Part of a small language model's weights.
Size: 10 layers, 6 heads of 64, MLP 3072 squared ReLU, vocabulary 8192, 71.6M parameters.
Architecture: RMSNorm before each block, no biases in attention or MLP, normalized queries and keys.
Training: a variant of Muon for these matrices, 522M tokens, 7969 steps.
MLP neurons of a small language model. Each row is named by its layer, matrix (down: output weights) and neuron, and shows model dimensions 128-255. Each number is 50 + 12 x the weight over its row's rms, rounded and kept within 0 to 99.
Before each neuron's rows, "raises" lists the tokens whose logits its output raises most directly, leaving later layers aside.

raises: "side", "ments", "men", "ward", "wards"
L6.down2844:49 49 41 44 36 41 46 47 34 52 39 50 47 50 52 61 56 42 63 54 37 50 62 44 36 39 57 43 54 66 52 56 31 69 59 47 58 67 55 45 35 31 60 77 54 35 34 27 55 36 40 56 46 75 65 56 36 55 71 39 67 70 50 61 54 43 39 58 57 53 68 68 39 76 54 40 51 53 37 69 45 49 46 56 59 75 48 23 40 56 50 60 57 48 46 62 32 45 24 45 28 45 46 51 45 52 60 59 52 80 44 50 66 49 55 34 39 50 43 68 32 66 57 52 55 35 24 45

raises: "ric", "rical", "ership", "der", "oe"
L6.down1440:51 64 63 53 53 60 56 32 41 64 63 57 37 25 55 55 50 58 40 58 47 40 35 38 44 52 40 57 27 19 54 58 53 54 55 58 32 46 76 42 34 58 68 39 54 25 39 24 45 66 52 30 62 42 47 64 42 55 48 50 57 34 46 69 56 47 63 52 51 55 42 49 51 37 78 37 44 27 33 52 56 56 69 26 56 41 41 56 52 60 42 61 38 59 64 60 47 28 46 45 67 44 74 42 49 40 61 36 28 51 45 33 61 41 53 54 42 49 48 51 49 65 58 43 49 44 47 44

raises: "bles", "ble", "w", "en.", "b"
L6.down456:65 65 46 33 52 45 55 58 62 36 56 64 62 58 62 51 15 50 51 62 57 36 58 63 44 70 64 50 43 57 60 49 40 52 48 41 70 73 37 60 54 54 56 23 43 46 36 32 66 63 15 60 35 62 53 50 65 54 52 67 67 31 34 35 51 37 67 60 23 44 58 49 53 79 44 52 44 55 66 38 55 54 35 44 75 62 64 51 58 52 53 30 27 32 45 51 83 67 48 63 55 37 45 44 44 54 60 50 58 53 36 68 70 60 48 21 51 46 72 59 42 57 75 48 40 55 68 51

raises: "one", " of these", "eman", " Other", " such"
L6.down2708:61 55 57 54 53 72 49 48 65 66 47 61 51 49 64 56 38 48 24 55 41 35 53 57 48 63 35 62 43 46 54 55 70 63 21 49 56 54 51 55 66 39 19 48 28 51 23 43 28 53 56 63 49 52 46 55 41 61 83 45 40 68 40 22 47 71 50 33 42 50 73 59 72 52 64 57 41 43 34 46 55 77 23 41 76 42 32 64 30 38 45 52 45 50 40 54 65 44 37 55 36 63 69 38 57 36 41 40 68 55 36 46 29 69 62 70 51 50 59 57 36 50 57 48 31 55 67 63

raises: "outs", " its", "back", "off", "out"
L6.down957:58 48 59 52 53 49 47 40 37 51 56 34 60 65 23 41 46 43 53 39 55 83 57 52 67 53 43 77 59 64 15 45 56 30 37 55 68 49 45 52 64 68 57 48 40 58 34 40 40 33 43 78 57 62 50 50 68 51 54 49 37 41 34 37 66 57 37 24 48 57 42 62 61 49 49 68 62 50 42 60 58 49 54 78 47 51 71 49 70 64 49 52 45 59 57 41 45 61 57 58 44 68 45 39 49 51 39 49 44 53 37 30 33 62 67 47 35 50 54 40 52 49 32 49 51 60 49 55

raises: "xt", "ternal", "lement", "ric", "arn"
L6.down666:36 33 55 63 57 54 34 55 60 56 56 57 42 49 39 36 56 48 57 14 64 54 50 51 52 47 64 55 62 41 66 58 68 50 76 59 60 32 61 43 58 69 69 63 47 65 54 17 50 40 37 66 54 40 48 59 32 51 40 72 49 68 61 39 39 52 34 47 57 44 49 49 50 85 45 59 48 52 39 42 48 30 45 65 54 52 64 56 78 31 23 64 58 45 38 62 54 20 51 44 56 34 45 46 65 51 75 66 53 49 24 66 44 65 51 50 50 28 40 57 41 51 42 52 61 38 55 36

raises: "ible", "ific", " differ", "ial", "ios"
L6.down378:54 61 56 39 55 75 55 47 56 50 59 49 45 43 49 22 20 41 48 47 46 41 55 60 65 72 59 39 51 65 36 37 50 57 28 68 62 61 43 40 39 62 57 28 71 28 42 45 67 54 58 52 67 57 41 33 42 42 39 53 46 44 55 56 08 52 70 48 48 68 47 60 65 50 45 32 55 38 35 59 35 31 36 49 49 56 54 38 64 42 33 61 52 44 16 35 60 44 40 50 49 40 36 47 44 38 61 66 59 59 42 40 39 53 36 37 52 45 84 66 40 64 37 51 64 62 46 70

raises: "ld", "orld", "H", "alth", "est"
L6.down1304:60 55 57 32 75 50 55 37 84 55 54 45 24 45 33 74 45 40 45 56 32 59 75 37 46 51 52 50 49 59 59 47 33 68 13 57 56 38 54 49 38 51 40 44 47 28 60 27 50 41 51 57 42 58 62 33 63 52 57 46 51 67 58 66 31 61 37 55 62 50 76 30 57 52 39 35 51 58 53 41 47 54 47 49 49 52 51 47 46 41 47 41 61 76 63 63 47 49 64 41 63 48 36 25 22 37 53 42 46 39 58 61 65 54 65 34 57 69 39 31 59 61 31 35 79 65 43 42

raises: "ond", "d", "day", "udio", "ues"
L6.down494:36 68 54 54 48 51 65 55 39 45 46 44 57 50 45 50 62 53 58 54 68 37 63 52 46 52 63 57 29 71 44 41 61 63 51 49 42 44 38 32 49 53 70 48 43 53 43 44 38 51 51 32 64 52 38 33 53 46 53 58 52 64 59 51 62 43 79 57 58 65 57 65 42 37 59 52 62 48 57 41 55 50 52 50 54 43 46 43 47 62 37 60 61 61 41 34 64 65 55 42 44 60 59 48 54 63 51 48 55 45 45 55 62 33 38 30 45 65 42 37 41 71 68 48 58 76 60 59

raises: "est", "medi", "-C", "fect", "press"
L6.down1375:61 43 31 56 48 56 42 59 47 52 70 48 45 43 47 44 53 62 49 39 45 60 53 41 43 54 70 52 52 27 34 52 47 49 37 48 66 71 41 45 43 43 52 41 59 44 45 59 58 67 47 57 38 41 45 49 47 48 62 49 59 25 67 56 63 48 61 45 48 51 57 47 66 53 47 25 49 59 47 52 46 56 51 50 59 67 46 56 69 37 60 42 45 43 44 47 27 55 55 60 77 53 49 47 46 32 58 33 46 68 33 73 51 54 38 60 23 60 29 44 35 58 67 38 59 53 51 61

raises: " of S", " of the", " of P", " of their", "ct"
L6.down17:33 44 47 45 59 36 59 24 31 41 47 46 58 59 67 39 70 48 39 45 58 54 26 39 38 52 41 48 69 59 25 30 54 38 39 40 74 27 58 54 45 33 67 59 45 59 42 49 53 42 28 55 48 45 57 52 40 44 34 50 62 63 30 45 35 55 47 58 67 38 51 41 55 53 37 53 57 51 29 38 56 57 57 49 41 33 53 46 62 69 61 43 40 40 46 51 43 28 36 57 48 54 87 45 60 61 56 63 55 57 41 48 59 51 33 55 64 42 49 46 38 42 44 59 50 23 60 32

raises: " being", " having", " follow", " too", " $"
L6.down15:22 56 70 65 48 62 62 57 58 62 63 53 40 42 74 46 44 53 60 61 29 48 44 47 53 49 76 54 52 21 28 51 61 68 54 45 45 54 69 40 59 71 59 38 63 34 51 44 48 46 55 49 44 54 27 63 62 75 46 63 51 47 45 57 38 64 58 28 60 51 32 64 52 44 57 54 30 35 35 32 39 26 36 66 36 50 45 67 58 58 32 55 50 51 45 56 52 57 29 58 41 29 65 44 58 43 71 78 58 45 52 72 44 52 55 50 56 57 54 60 46 65 50 28 44 54 47 63

raises: " which", " whom", " the", " where", " he had"
L6.down948:46 61 49 60 40 57 72 51 67 44 45 41 59 64 46 50 58 48 61 58 60 55 55 36 55 43 59 63 60 55 70 58 63 38 45 49 56 41 53 38 56 75 45 44 57 53 43 73 70 46 53 53 46 59 59 71 77 42 83 50 62 54 63 60 52 56 44 27 66 60 22 42 49 69 71 34 42 52 44 49 35 34 41 64 49 44 72 70 54 63 57 38 49 57 58 74 59 58 75 36 67 54 58 60 35 25 44 54 49 52 53 74 26 51 41 49 50 57 61 70 50 46 47 59 29 53 59 38

raises: "ens", "ense", "wards", "ward", "ony"
L6.down822:44 55 54 48 54 81 54 41 46 59 55 68 55 64 52 37 49 60 45 48 53 43 48 49 44 40 54 44 54 73 45 39 56 53 35 49 62 45 61 48 55 55 44 65 68 39 41 56 36 44 24 62 59 56 57 53 55 57 59 35 46 46 52 51 62 32 69 83 44 64 56 44 38 62 52 43 28 42 43 61 61 35 43 69 68 67 56 26 64 49 51 66 46 47 59 41 52 48 54 55 47 30 60 43 50 60 42 67 53 49 66 32 78 60 47 61 46 45 47 44 48 39 39 48 46 61 38 66

raises: " late ", " past", " early ", " days", " late"
L6.down3046:29 43 51 47 40 55 50 54 57 54 41 39 59 37 75 67 51 53 50 66 63 63 59 58 43 61 66 48 55 56 47 25 67 59 37 44 47 71 49 52 63 52 56 73 65 31 66 45 64 41 40 40 58 31 51 54 49 81 46 35 38 32 35 63 56 55 50 35 47 84 37 63 53 48 71 49 53 46 62 78 63 49 53 60 55 27 44 72 58 37 53 40 70 28 50 69 43 75 52 57 40 36 68 55 30 34 52 48 41 62 45 31 53 55 49 40 12 56 59 39 52 36 66 35 47 67 56 52

raises: "ium", "onom", "ograph", "oid", "ware"
L6.down2717:53 59 66 55 57 58 73 56 50 47 47 54 35 52 30 56 27 50 57 26 64 55 56 54 39 55 50 47 51 36 47 54 57 49 47 56 21 29 71 58 31 45 50 44 54 45 30 38 42 54 58 61 51 55 53 31 54 54 32 72 54 47 81 73 38 38 57 46 60 33 58 60 30 54 40 43 39 42 41 64 52 42 66 43 43 56 43 70 56 52 40 47 43 63 56 36 55 59 61 47 70 50 67 47 56 62 51 53 40 50 55 49 72 56 59 45 40 41 43 46 42 51 36 39 45 66 51 52

raises: "ms", "es are", "m.", "mer", "rel"
L6.down2151:36 42 48 52 77 47 39 39 63 49 43 59 29 47 58 43 58 57 43 51 57 58 57 51 66 16 60 51 44 77 67 35 61 61 52 53 55 56 57 51 68 51 51 10 36 58 53 61 40 50 57 52 34 68 50 32 34 38 58 44 46 32 32 49 47 34 65 50 45 47 73 59 46 49 67 45 56 70 43 54 56 47 87 49 19 44 48 64 51 44 38 63 61 41 52 66 49 57 43 58 52 58 78 52 62 63 67 55 23 49 52 30 59 48 46 45 26 40 12 35 62 20 41 54 52 58 40 49

raises: "ross", "ently", "iving", "erm", "lin"
L6.down1191:46 49 62 50 59 66 38 53 64 64 57 49 48 47 53 63 69 76 57 62 41 57 48 62 48 52 53 57 59 46 38 34 35 41 40 36 35 26 85 43 33 69 58 71 36 70 50 33 37 73 63 61 31 45 35 42 66 45 59 44 58 44 31 36 52 52 59 43 35 49 68 54 52 64 59 47 42 42 43 53 30 50 38 55 57 64 73 62 62 60 51 47 61 82 64 58 45 27 65 37 36 67 52 47 33 55 58 70 52 60 50 51 44 31 68 50 64 58 29 43 54 44 75 40 50 49 53 52

raises: " this", " it was", "hip", " it is", " respectively"
L6.down441:63 65 41 46 43 54 34 44 67 44 62 49 61 53 38 57 45 50 47 64 53 68 35 42 63 46 51 46 34 49 56 40 63 53 48 40 40 57 43 56 37 38 42 28 40 62 52 49 65 40 37 65 43 41 59 51 56 58 46 38 71 55 55 49 60 51 36 55 54 30 50 47 37 64 61 33 58 59 62 47 48 62 41 45 58 61 27 64 45 56 60 21 46 49 40 47 59 72 58 40 31 63 47 58 49 45 68 59 49 48 61 36 39 46 67 41 44 54 47 43 51 57 51 27 45 59 54 65

raises: " it is", " they", " they are", " he was", " it was"
L6.down2007:52 58 53 55 36 54 60 63 46 35 43 61 64 43 34 42 43 55 47 55 47 53 40 42 68 43 39 53 58 51 67 52 55 64 37 29 35 62 44 63 34 55 48 30 62 58 77 58 64 31 44 43 64 53 54 34 48 66 62 54 55 56 53 50 43 63 57 54 58 41 44 46 29 54 63 26 38 56 47 59 72 46 44 38 36 60 40 63 63 58 42 50 49 61 65 40 63 60 64 60 58 47 48 64 34 34 65 65 23 56 45 53 26 67 62 44 67 40 63 57 41 46 37 45 46 66 48 70

raises: " husband", " wife", " mother", " father", " neigh"
L6.down1614:48 43 60 35 46 50 45 45 50 43 43 40 62 47 47 51 46 57 43 45 44 62 45 51 50 64 31 69 28 58 19 32 49 37 48 51 50 77 54 53 62 50 55 47 70 29 42 45 28 54 28 58 51 62 74 37 48 49 54 43 72 48 53 80 24 55 63 42 32 37 65 62 74 61 40 39 53 32 64 66 55 66 48 22 46 55 58 31 40 47 51 47 53 46 43 27 59 54 29 33 78 44 59 20 39 49 33 62 49 62 56 41 52 50 72 52 27 57 47 40 28 43 50 63 31 44 37 45

raises: " of them", "bury", " of their", " of S", " of these"
L6.down82:50 53 46 44 41 47 48 42 33 73 44 63 55 62 52 57 39 27 55 36 41 57 37 51 47 60 56 58 52 50 45 37 57 59 42 48 56 41 34 40 53 11 52 44 43 52 46 59 65 36 45 63 60 67 66 60 44 57 30 49 53 68 67 55 57 54 51 51 66 38 36 68 56 66 65 51 65 47 48 50 41 45 56 58 38 44 42 44 40 47 63 51 36 48 62 33 39 61 38 67 49 34 73 60 60 44 59 37 56 45 32 37 43 73 44 66 67 57 61 65 55 38 40 32 46 51 30 58

raises: "'", "' (", "'s", "°W", "+"
L6.down1024:65 70 43 59 56 66 55 53 41 66 42 34 40 83 50 38 47 61 56 31 52 53 38 53 49 62 48 61 53 52 44 53 43 51 36 45 46 62 54 39 58 41 57 34 53 35 47 50 52 62 51 36 46 42 62 38 45 36 51 39 44 44 54 60 62 51 55 36 40 13 55 55 66 37 37 54 38 61 40 39 39 37 77 61 54 42 54 39 38 24 40 71 46 58 61 57 40 54 64 40 71 52 49 58 49 51 51 64 54 36 64 59 61 36 63 33 41 41 47 49 61 66 56 66 52 66 41 51

raises: "ine", "ima", "ori", "ine.", "oto"
L6.down2714:39 46 47 40 61 56 55 82 64 38 58 42 31 50 80 49 52 56 52 51 41 40 46 32 51 64 34 22 56 65 51 52 60 61 54 67 48 39 41 53 62 31 55 52 60 61 62 42 48 49 47 43 51 86 34 47 58 70 39 42 88 46 39 67 60 49 41 54 46 60 61 35 55 50 53 60 50 36 46 43 45 45 74 66 48 68 47 63 30 45 48 63 77 56 44 57 61 61 50 37 51 40 72 51 54 76 80 38 46 21 59 49 50 29 46 47 50 57 56 60 55 52 47 49 67 35 37 23

raises: "overs", "ross", "reat", "ost", "ategory"
L6.down165:40 56 63 43 69 44 39 56 69 61 53 67 29 49 41 41 47 59 43 41 59 52 54 48 57 39 66 44 64 71 54 47 39 73 36 74 63 50 41 49 66 37 53 58 32 47 61 44 55 52 51 31 59 42 51 53 32 51 29 32 65 78 67 46 34 28 36 57 67 34 39 36 61 42 42 51 55 59 50 44 56 48 65 55 48 27 22 53 43 52 51 58 43 26 41 31 51 50 60 60 39 51 48 51 46 60 40 68 71 41 42 65 31 56 59 63 55 33 41 65 35 58 35 51 56 56 58 74

raises: "ter", "ters", "ly", "hed", "ters."
L6.down0:33 56 42 57 73 52 63 56 47 49 46 44 52 55 60 62 58 44 58 53 41 77 59 54 42 63 57 44 30 32 30 39 44 35 67 51 40 37 52 27 48 54 64 55 56 24 48 59 43 57 58 57 72 48 32 69 47 52 72 56 50 50 62 59 44 73 62 48 61 44 29 38 40 63 49 50 57 54 62 53 71 41 43 44 59 61 40 57 53 49 51 45 54 45 41 45 56 71 28 37 64 56 33 48 43 43 26 55 69 44 47 49 56 46 58 23 35 17 62 31 53 48 60 49 43 59 71 58

raises: "o", "o and", "o |", "oe", "ction"
L6.down2628:63 43 83 47 40 23 49 63 55 55 55 26 38 53 33 59 75 40 53 45 39 67 57 67 45 54 59 52 43 39 33 49 71 21 61 46 49 43 36 38 54 39 05 71 56 47 37 41 80 65 42 52 60 54 56 58 45 55 36 42 72 51 40 55 33 32 43 69 41 58 50 42 20 52 49 34 54 52 65 62 27 52 53 45 53 30 38 34 50 22 39 43 71 64 67 41 52 42 63 50 55 58 64 56 72 36 41 60 57 40 44 48 65 33 53 44 47 41 56 48 49 48 61 43 50 51 38 49

raises: "ver", " Young", " Carl", "ith", "iles"
L6.down2159:55 63 52 59 43 49 56 31 23 71 74 48 30 61 49 43 61 61 47 55 58 56 25 59 67 59 57 64 29 57 49 62 37 72 26 64 63 42 54 48 28 62 99 56 52 64 39 43 45 42 53 49 53 49 37 34 49 67 55 59 38 68 69 43 42 57 48 54 77 62 36 57 55 49 49 52 36 55 60 63 47 64 53 71 65 56 50 48 61 48 32 66 47 43 58 41 47 61 38 52 55 32 59 56 54 59 23 42 32 36 31 45 33 62 41 60 39 56 39 42 84 52 53 71 74 51 49 08

raises: " whom", " except", "est", " who", " which"
L6.down2493:62 49 47 51 54 43 35 73 47 13 66 30 36 40 49 77 40 44 42 44 57 60 49 44 40 47 23 45 43 69 62 46 49 66 36 49 54 64 38 49 44 54 43 33 42 51 48 44 45 65 48 58 44 31 58 71 65 56 59 55 31 46 61 61 59 63 60 29 58 48 53 37 67 54 44 39 57 31 59 52 42 53 35 28 42 47 62 55 55 69 44 40 54 38 42 73 52 33 63 56 37 60 53 57 33 37 42 40 47 49 51 33 42 57 54 57 38 66 61 62 54 73 41 69 20 54 57 55

raises: "\n\n", " The", " She", " His", " In"
L6.down1079:63 59 51 48 30 47 54 38 55 49 45 60 48 57 38 41 84 45 45 54 54 64 41 42 50 58 26 48 64 51 53 47 45 48 56 42 36 66 53 55 40 61 59 37 48 33 52 56 57 39 55 42 79 53 37 59 43 55 51 62 48 48 39 55 58 46 56 37 43 51 32 45 56 51 88 36 35 58 48 38 40 55 42 43 46 62 54 57 56 72 63 44 51 50 44 52 52 57 33 45 46 55 54 48 43 46 64 71 52 40 52 46 16 55 57 67 57 67 40 55 48 52 44 52 77 58 45 55

raises: "ev", "ko", "oscow", "che", "rov"
L6.down2452:58 66 79 51 59 54 26 59 16 45 45 43 30 68 44 52 31 40 38 40 53 45 51 63 46 58 26 51 53 62 63 53 44 61 32 65 30 57 68 59 38 57 58 50 46 57 48 64 50 41 61 46 70 43 38 32 49 53 54 48 47 37 59 58 70 46 56 35 40 50 45 52 49 71 51 44 65 49 53 15 54 41 47 55 57 78 61 31 63 28 18 68 44 44 61 68 43 63 69 30 62 50 40 68 49 48 37 35 34 30 58 43 52 44 70 60 65 60 58 48 40 56 62 37 64 67 58 63

raises: "illery", "ific", "ful", "ife", "if"
L6.down154:30 62 54 44 39 76 63 58 40 54 63 55 26 51 46 58 54 47 58 57 47 43 55 43 40 70 50 80 69 58 51 15 41 27 50 42 54 52 51 47 45 56 69 42 37 36 40 41 45 43 54 59 45 36 38 49 63 33 69 64 71 41 65 53 58 51 68 43 53 41 45 41 66 56 56 44 72 50 36 52 57 53 39 55 55 33 56 60 42 37 48 46 55 47 58 45 54 31 51 54 53 52 49 49 79 53 61 41 64 58 58 48 56 56 51 66 32 56 43 55 33 29 29 51 49 43 51 37

raises: "pe", "ecutive", "ider", "ually", "ensus"
L6.down66:62 69 74 60 46 54 37 56 48 39 47 47 48 51 48 49 59 65 49 61 59 50 47 36 62 44 62 42 39 45 51 37 55 58 51 40 45 66 62 61 39 54 66 48 30 64 18 44 73 52 39 38 47 39 62 39 55 66 51 25 43 51 68 50 53 42 35 48 52 64 81 63 45 69 64 44 47 41 42 51 55 52 42 60 43 40 50 35 58 40 53 44 58 21 48 62 58 58 62 51 55 34 64 38 33 46 31 56 33 56 44 75 54 55 55 54 55 55 73 59 58 64 74 30 57 43 28 51

raises: "ub", "ute", "ve", "’", "ut"
L6.down536:36 61 37 35 51 50 57 53 36 43 55 60 35 62 59 60 64 74 61 59 49 52 37 63 43 58 54 47 33 63 67 59 31 51 65 60 47 58 62 55 59 49 37 60 53 57 37 50 56 58 36 68 48 41 40 31 50 41 54 50 58 53 63 43 56 47 55 46 52 31 34 35 48 67 56 58 60 49 61 62 55 59 45 50 80 56 41 57 42 32 75 57 42 48 61 62 59 37 39 52 59 48 38 33 40 51 31 72 74 63 23 39 40 40 48 36 63 51 31 40 62 62 30 58 41 56 60 59

raises: "press", "ample", "fect", "cept", " for her"
L6.down573:55 36 51 78 28 57 48 54 55 41 69 50 39 45 68 48 47 56 64 40 49 60 77 58 51 56 55 38 54 38 33 33 56 54 47 44 46 75 47 54 57 68 67 32 54 58 38 52 69 45 35 75 41 61 63 64 57 52 57 44 63 59 68 60 45 50 72 57 62 57 59 70 38 74 51 31 45 65 47 63 53 38 46 37 53 36 69 42 59 48 51 63 55 40 50 43 56 45 56 56 50 42 46 35 51 45 39 56 54 58 45 62 32 51 41 63 29 36 38 53 47 63 45 36 53 37 62 44

raises: " featuring", " serving", " being", " having", "ly"
L6.down356:62 41 47 39 82 48 55 38 42 68 54 38 32 48 73 50 49 80 60 49 71 41 40 71 56 30 63 48 42 42 52 87 29 31 75 56 43 46 63 41 63 65 56 39 58 57 49 67 37 65 44 51 48 67 53 60 67 66 40 62 49 62 59 64 49 61 35 48 52 51 45 60 35 43 59 67 30 38 44 42 49 55 47 57 72 67 47 40 63 54 60 54 56 50 46 47 51 54 44 48 51 35 58 57 44 59 55 47 52 44 56 58 53 60 25 67 42 56 47 56 33 42 71 43 53 48 50 32

raises: "rical", "ric", "gh", "cl", "ering"
L6.down671:54 56 54 62 43 41 35 37 51 37 42 40 53 35 56 49 31 66 36 43 49 61 57 35 36 45 56 33 28 47 52 25 58 61 48 48 53 51 67 47 47 47 42 37 47 50 55 38 54 59 61 52 47 52 45 57 41 30 52 54 56 49 43 46 56 39 68 58 22 55 37 42 32 39 57 58 34 46 41 54 46 49 43 59 65 38 52 43 44 73 67 51 50 53 62 59 45 46 64 59 50 71 47 54 56 51 61 52 23 37 53 65 31 45 40 35 54 45 57 36 43 52 35 35 37 50 47 46

raises: "ome", "ince", "ever", "ford", "ix"
L6.down2509:22 72 39 53 49 45 74 53 51 74 60 74 49 68 57 59 38 32 57 31 44 49 55 66 36 66 38 71 43 52 66 50 43 51 67 49 32 56 59 55 48 50 54 58 68 64 52 39 59 48 49 43 43 24 44 49 58 57 36 45 41 58 45 52 52 36 48 41 53 46 49 43 32 45 48 53 60 64 37 42 87 66 53 37 45 42 59 66 70 39 58 68 47 42 46 55 52 75 47 56 46 56 59 54 53 57 59 47 42 76 41 28 44 44 54 38 26 37 47 59 66 60 55 58 34 34 30 51

raises: "ion", "ional", " medalist(s) |", "ions", "ett"
L6.down2771:47 27 68 50 47 43 47 45 50 53 46 50 62 85 42 64 66 25 43 61 45 41 65 42 43 41 51 53 65 60 46 53 60 45 60 53 53 74 76 52 58 54 39 67 41 36 65 37 56 77 53 49 51 37 46 44 49 54 51 38 62 70 35 56 53 46 65 67 42 52 47 51 23 71 24 28 30 47 35 45 30 38 29 61 62 61 37 47 66 40 41 42 34 20 45 28 63 38 37 54 29 33 46 52 46 41 66 40 40 37 41 40 35 40 40 58 48 33 42 49 56 34 51 56 64 45 49 56

raises: "an,", "an", "ared", "an |", "an | "
L6.down584:48 57 46 58 59 46 46 47 67 44 55 45 25 64 68 32 41 40 64 43 43 53 49 22 51 40 44 44 53 45 41 59 38 63 43 51 74 59 52 38 42 50 48 43 68 67 58 27 54 39 64 43 55 67 45 41 64 55 70 47 30 56 25 29 47 67 26 62 58 32 63 50 41 80 63 60 65 36 47 39 38 49 63 57 50 50 46 60 48 38 67 50 47 47 80 33 52 51 33 40 62 46 51 48 42 55 81 64 61 63 52 42 45 41 69 43 45 46 67 56 38 37 27 34 60 48 71 45

raises: "burg", "mon", "bour", "ps", "row"
L6.down706:75 52 51 40 31 48 40 42 32 36 78 46 47 70 59 43 36 58 69 48 61 60 56 81 52 36 44 46 62 51 53 33 41 59 38 52 50 77 47 54 79 42 26 43 54 46 40 36 52 59 31 40 54 39 53 41 69 58 46 62 53 55 59 19 45 38 26 62 46 57 71 41 54 42 57 58 38 47 57 42 58 38 42 19 56 53 66 52 44 51 43 47 49 57 61 35 53 41 56 48 27 31 51 53 52 27 45 41 64 47 47 64 49 55 58 53 30 38 48 70 70 41 41 52 54 56 63 49

raises: "\n\n", " The", " Final", " |  |", " He"
L6.down2463:56 62 51 57 57 52 61 43 60 52 40 65 51 53 67 48 51 73 33 59 62 58 51 51 50 45 36 52 56 73 71 45 55 57 31 61 69 55 35 35 41 39 47 45 43 45 39 45 61 56 46 64 58 51 49 29 34 76 64 46 60 75 38 49 62 50 29 52 56 38 42 40 52 45 82 57 48 55 50 43 43 38 43 63 24 68 30 32 37 52 49 74 44 51 58 54 43 58 45 60 47 39 41 57 34 35 64 58 38 44 30 38 23 63 75 66 48 46 49 36 55 50 43 38 48 59 58 41

raises: "urn", "less", "ty", "kin", "án"
L6.down1070:52 74 45 44 43 58 57 44 50 55 58 51 41 47 40 28 54 57 48 38 49 50 59 25 43 40 46 54 33 55 31 69 53 64 48 61 41 55 53 55 55 35 55 42 60 45 40 59 63 51 29 44 45 55 54 30 58 39 34 62 42 68 32 55 44 43 50 60 62 43 35 43 56 48 54 32 62 36 59 42 36 62 50 73 56 57 39 78 37 42 32 65 40 61 48 50 49 54 54 61 78 35 73 32 52 48 52 44 67 67 36 30 51 44 39 52 49 63 32 55 60 52 35 43 50 42 48 47

raises: "'", "',", "' (", "’", "', "
L6.down218:52 52 51 62 71 64 35 20 68 44 44 59 61 63 46 57 39 60 62 36 68 63 57 55 51 53 35 56 59 62 44 60 25 49 42 47 41 65 65 59 59 42 48 51 59 56 55 52 58 32 33 40 59 41 53 55 60 32 39 31 54 59 49 44 39 42 41 55 49 44 40 50 67 51 32 49 43 50 38 31 45 45 62 51 57 39 35 48 33 52 57 33 37 48 70 43 54 52 63 30 37 55 29 40 65 51 36 67 59 51 63 52 48 27 57 62 59 53 34 62 49 60 59 51 52 50 53 23

raises: "an", "an.", "an | ", "an,", "an ("
L6.down2878:46 46 75 45 54 37 39 43 54 26 57 42 43 53 58 43 28 44 28 60 40 32 55 29 51 42 57 41 44 69 40 63 76 57 42 68 61 74 70 49 57 43 40 44 53 47 37 56 48 54 37 44 59 54 49 45 48 46 62 58 47 66 44 50 61 58 52 63 73 34 62 50 39 30 49 59 36 48 45 37 42 58 59 50 54 27 20 61 65 40 38 47 42 49 63 55 55 55 41 45 32 37 64 36 32 52 51 71 47 35 54 54 35 48 53 50 59 56 57 54 48 64 38 57 36 44 54 48

raises: "oe", "ield", "ate", "o.", "o"
L6.down738:43 52 62 39 44 59 36 58 77 36 65 48 53 52 43 29 54 28 60 35 51 59 46 71 74 68 61 38 53 52 28 60 63 34 62 42 52 69 35 60 51 59 40 49 59 52 41 57 73 54 62 42 43 48 55 47 56 49 48 56 38 50 52 38 70 35 72 48 50 63 52 67 45 46 23 13 42 53 68 62 44 57 51 34 54 61 57 55 17 56 40 33 46 51 61 42 49 65 36 72 67 44 46 56 43 56 51 65 74 55 64 38 61 38 26 42 63 38 27 63 46 42 56 34 32 36 55 35

raises: "arter", "oot", "inet", "ugg", "atic"
L6.down1985:50 56 37 51 57 49 42 52 52 68 43 40 41 68 40 49 53 66 49 50 41 26 48 32 58 37 45 52 66 51 69 58 36 51 75 41 67 58 58 41 53 51 60 37 58 47 50 65 57 33 79 31 40 37 58 59 74 46 48 37 35 40 56 23 44 38 29 26 39 31 51 46 50 39 44 57 47 37 49 42 61 48 34 40 41 51 54 69 46 54 58 40 61 64 33 42 48 45 55 59 54 46 47 56 60 48 56 36 57 32 34 52 38 46 42 55 31 38 53 50 60 55 65 48 57 26 53 34